{
  "num_hidden_layers": 15,
  "hidden_size": 640,
  "num_attention_heads": 5,
  "num_key_value_heads": 1,
  "head_dim": 128,
  "intermediate_size": 1728,
  "vocab_size": 50257,
  "hidden_act": "swiglu",
  "norm": "rmsnorm",
  "norm_place": "pre",
  "norm_eps": 1e-05,
  "positions": "rope",
  "rope_theta": 15800.0,
  "rope_fraction": 1.0,
  "qk_norm": true,
  "attn_scale": 0.0884,
  "bias": "none",
  "tie_word_embeddings": false,
  "parallel_block": false,
  "init": "uniform",
  "init_std_qkv": 0.016,
  "init_std_o": 0.0,
  "init_std_up": 0.016,
  "init_std_down": 0.0,
  "optimizer": "cautious_adamw",
  "learning_rate": 0.000528,
  "beta1": 0.95,
  "beta2": 0.95,
  "weight_decay": 0.0,
  "lr_head": 0.00694,
  "warmup_steps": 266,
  "schedule": "wsd",
  "decay_fraction": 1.0,
  "decay_shape": "cos",
  "final_lr_fraction": 0.0,
  "batch_tokens": 131072,
  "max_seq_len": 1024,
  "doc_mask": true,
  "z_loss": 0.0001,
  "train_tokens": 773700000,
  "max_steps": 5903,
  "dataset": "wikipedia_en"
}
MLP neurons of a small language model. Each row is named by its layer, matrix (gate and up: input weights; down: output weights) and neuron, and shows model dimensions 304-399. Each number is 128 + 24 x the weight over its row's rms, rounded and kept within 0 to 255. Numbers have three digits each. A neuron's up and down rows have the sign that makes its largest values positive.
After each neuron's rows, "raises" lists the tokens whose logits its output raises most directly, leaving later layers aside.

L8.gate686:079142145142106112119141107127139113112150087139125085111162130156090136096104148115161138115139119114140093123079183102132142162137127122132118130160141111163142180129105133098179146099165132143128120170104159134124105170121170178157078123132136169100111081150116126135127104118108200104
L8.up686:092098172146114125121134151108144147138068121128127127108178137153135158128134098149148153096120136145095141153135185124104113121117093155155154105158079118136134131143097118123146154150127129167128159113092127122163141120192130106154124122133150140104125113128137084111116107145103134119
L8.down686:121101147129143156118146139187114099112101132139123125122135140121119150106195089119134130136088096124125147070134092156126171129121120152126100145134137165111096117137159108113120078143157142121122129147106168091122135121115132128120202179104130157158137137156171165125117136156138091135
raises: "in", "ins", "ides", "in;", "ine"

L3.gate1083:123138096143147089104135115117077128163112101105176158124119098143118107129112133135178107158120135139107165105148150100113126116141122098104162122122120155140140096139100159135158137082110091127158175130120175092084094170109116113164121097136127139150137122138141089144114129136101125144
L3.up1083:091112101116105132105119165152088107147121161125156177126120104123127121155095131141159084127140100127106152143133149132142134116079133118128140102132135124121101141136104144053153135108132101121133133094099156098139122156114104171129141124114108089135089124098111113110125131101144119123
L3.down1083:131104112137111139086136202179067132126133138110164148135133141151133150125122126105152139113109105114130132141102107120124123103129063128145147110150124146130109188133138154116127140139142112145162129103087141158093105116122084141151151089132102124102115113108124097177108096142125122152
raises: "000", "200", "9", "67", "300"

L10.gate1183:138107110146111130121094115131109174127163090096129123147108092134108094131106090120116159128141112093121141154137142088103118172148117126165154089098087089084178130095113134133150129116093097139118133084141147122158144097154101115147111094129126125157132122151102110135164138155168110112
L10.up1183:073124129150122136158163123140121160114125151110121140095137127132145179173122097179135144122097141170092122111134102130136162096165187140135118120153098161125124139169107101114117149146118124129131104138125131103092162160111116172091129150147143115150096113172161125128097109106109138131
L10.down1183:120145136086119122103093138105140115133094129135137093169112134128133085125045105129090122130096116055145153132136113146121128155092129113135128153094157133122108120096130147099106103139125111136144137131126106171114134132153143093155117116109134115118158198096112133122159127155124138093
raises: " ===", " ====", "”", "\n", "con"

L8.gate653:138156110140145105128148089123084134121156160143075146116142121132157171185170145127120178167139152124110116133120140097103110141128133176104117119132123145142130106128104141129102155101135142139121159131076150105133108106135143136116153132131153121132156127155127101126110156120081144125
L8.up653:110162173107123080116131138147152113164135132114101096098142132122110135114175104109151129130147107109157132133083144124095105117152099100138114148138160129177165085148120157118098129143149093173152091136139128095137116129156096146104123094147107165141071113195119108073148128148185138149
L8.down653:176124124075095109161125163149113115125101114135110130119134151157148104150067123110157101120097155107120131151121179133156153150102152163115108116150110120146145131082108171129130138089105166133190094140100145114112113178120147153129120141087133158130126126120120133189130098149121127137
raises: "burg", "bon", "on,", "on.", "a"

L10.gate429:148129135149157101138134088150141143146159129154096146095154157142108148140135108105083116119189076166128125127132113112090123161109138122162097149106166129149112131144140117153096127140175149128127142168133113109147091126127149157124114102126192153156115106152114162092176125072123105103
L10.up429:135085139154136096152106124162151116109134123163115112131093120106162170139116141128141132127128129138135129117135157146127140102114144124113095107134154116197123119125134130138139123156138132169125115139099117116148105151087158137130157120130152106096150156070095117077160107140109099091
L10.down429:132106179127130113154132108102149132085122099110131132128115139111113143142087127134132127143106096134138106123118114088099112162129118146127124167164145133138105157114070080126148146142115105150142123132134127122186191112130148148106122106142167153117128108142097162148123111103158125139
raises: " \"c", " \"p", " \"", " \"t", " \"f"

L8.gate1081:151165122127140120158134112099100061140149133151079131127095152085122105109122103090164131085125164122135148111122099138091115162154110150132092159102158146132092166098139146128099114112135130121124125082143120134138098139178128087106140141159127126122144090133086109162147180096077170110
L8.up1081:145139175125114156128127131132153130150171117144123131164090099130152114150104115126093145101115164088110129154139131132158141137093156168092101133091108106151095111106159095173137144108103079144159119148154107112152131125139137134086111103155116163127102128154113082124143191077125152113
L8.down1081:128099158139115125120085126150132153136128156096115113158138108154143110103119102132125123116127117108104118141133118127120110105083141150093147133145090151149165122116087126150106151143122145135138114158137171158092108118103071132115139128092126160149100126101127176104152100115097128159
raises: "in", "a's", "a,", "a;", "an"

L10.gate702:103115137145201152126129098169099136161132108129116088133122129124123138128126103136105109098141098153093141130103155102115121140160110084134138141116105136172142122112106108166165123129110114103118115103112112065147143092122136126149078130116130145127130155168083104136153160151118079152
L10.up702:100148144160141129152092089125116102137124170125128139107115116102104087176148144151112117156159122154137134172166119166156104109142157114112124154152119146113121138129116147112106160122148099083083140062114141115097104119171134096112163141150146119148131135158103139105137095156149111151
L10.down702:100119140101160144111112127124115137140096075193105130113139172136114133106137133111093127118091128080159137130173047138111119140081131167168139103112105135134108119119147135090141129088105096144143121137152142144117135123118130111133093109118113139123133107100167138145120157123162093119
raises: "a)", ".4)", ");", "s)", ".)"

L3.gate106:071170087116131107137118138122067130092114122102151128125151171110132061110129140077130121121184169143113097117150184084139121150171133101085112123156123149145118129155154163119120116111142114163184145126104163125106092135158147164150137123140123124111116135169147137144130129144136081137
L3.up106:085145145105121111126090097125097155094124151157164141153132113126149098153117116087139141154150126157145111112124174104172141115132125110077144131150136105141130087185139153104112157142101091161185125120129118143130125110144094122130144144112091116141140141128174084145090108156158117150
L3.down106:135143150090152123137115144167103127108133138140156105124112127138127124170137106106115147188140105114121150099112097138148144166081124108081136127138127129169092148128139136111136149151137104187145132144108138123128144178161106103137159153104097141142108142151122092131072109131126140100
raises: " Jr.", "ian", " formerly", " as", " also"

L8.gate1233:118128156152137108098110071139118121133111096143123099115120120106155166132162128134119145162099126168115098107093147103120121136127095125111147111146146161157149090130122169147088169101130117123146145160117160114112163145141122134091152158137130122095135122131153154135119101125115129162
L8.up1233:120152135133127111146091113127089140193085150127153114119125171115140174153127157093147164139164122152148117082105135133114114105143116131126152123138117116122094112094152142103099107130098175111143135110069130100120124132151108120132111151089127162114085119120121120113146144099130114127
L8.down1233:105079148140137167133121119130186106076112163174100147083148125129123076122139135098142106139070111125112123140111172084185155102134154117119132146121079147104126099112102174123124127066138155099118170151124134128095157106150133116144127142148150101158076147118138148129137104142114150125
raises: "ising", "imes", "imb", "is", "is,"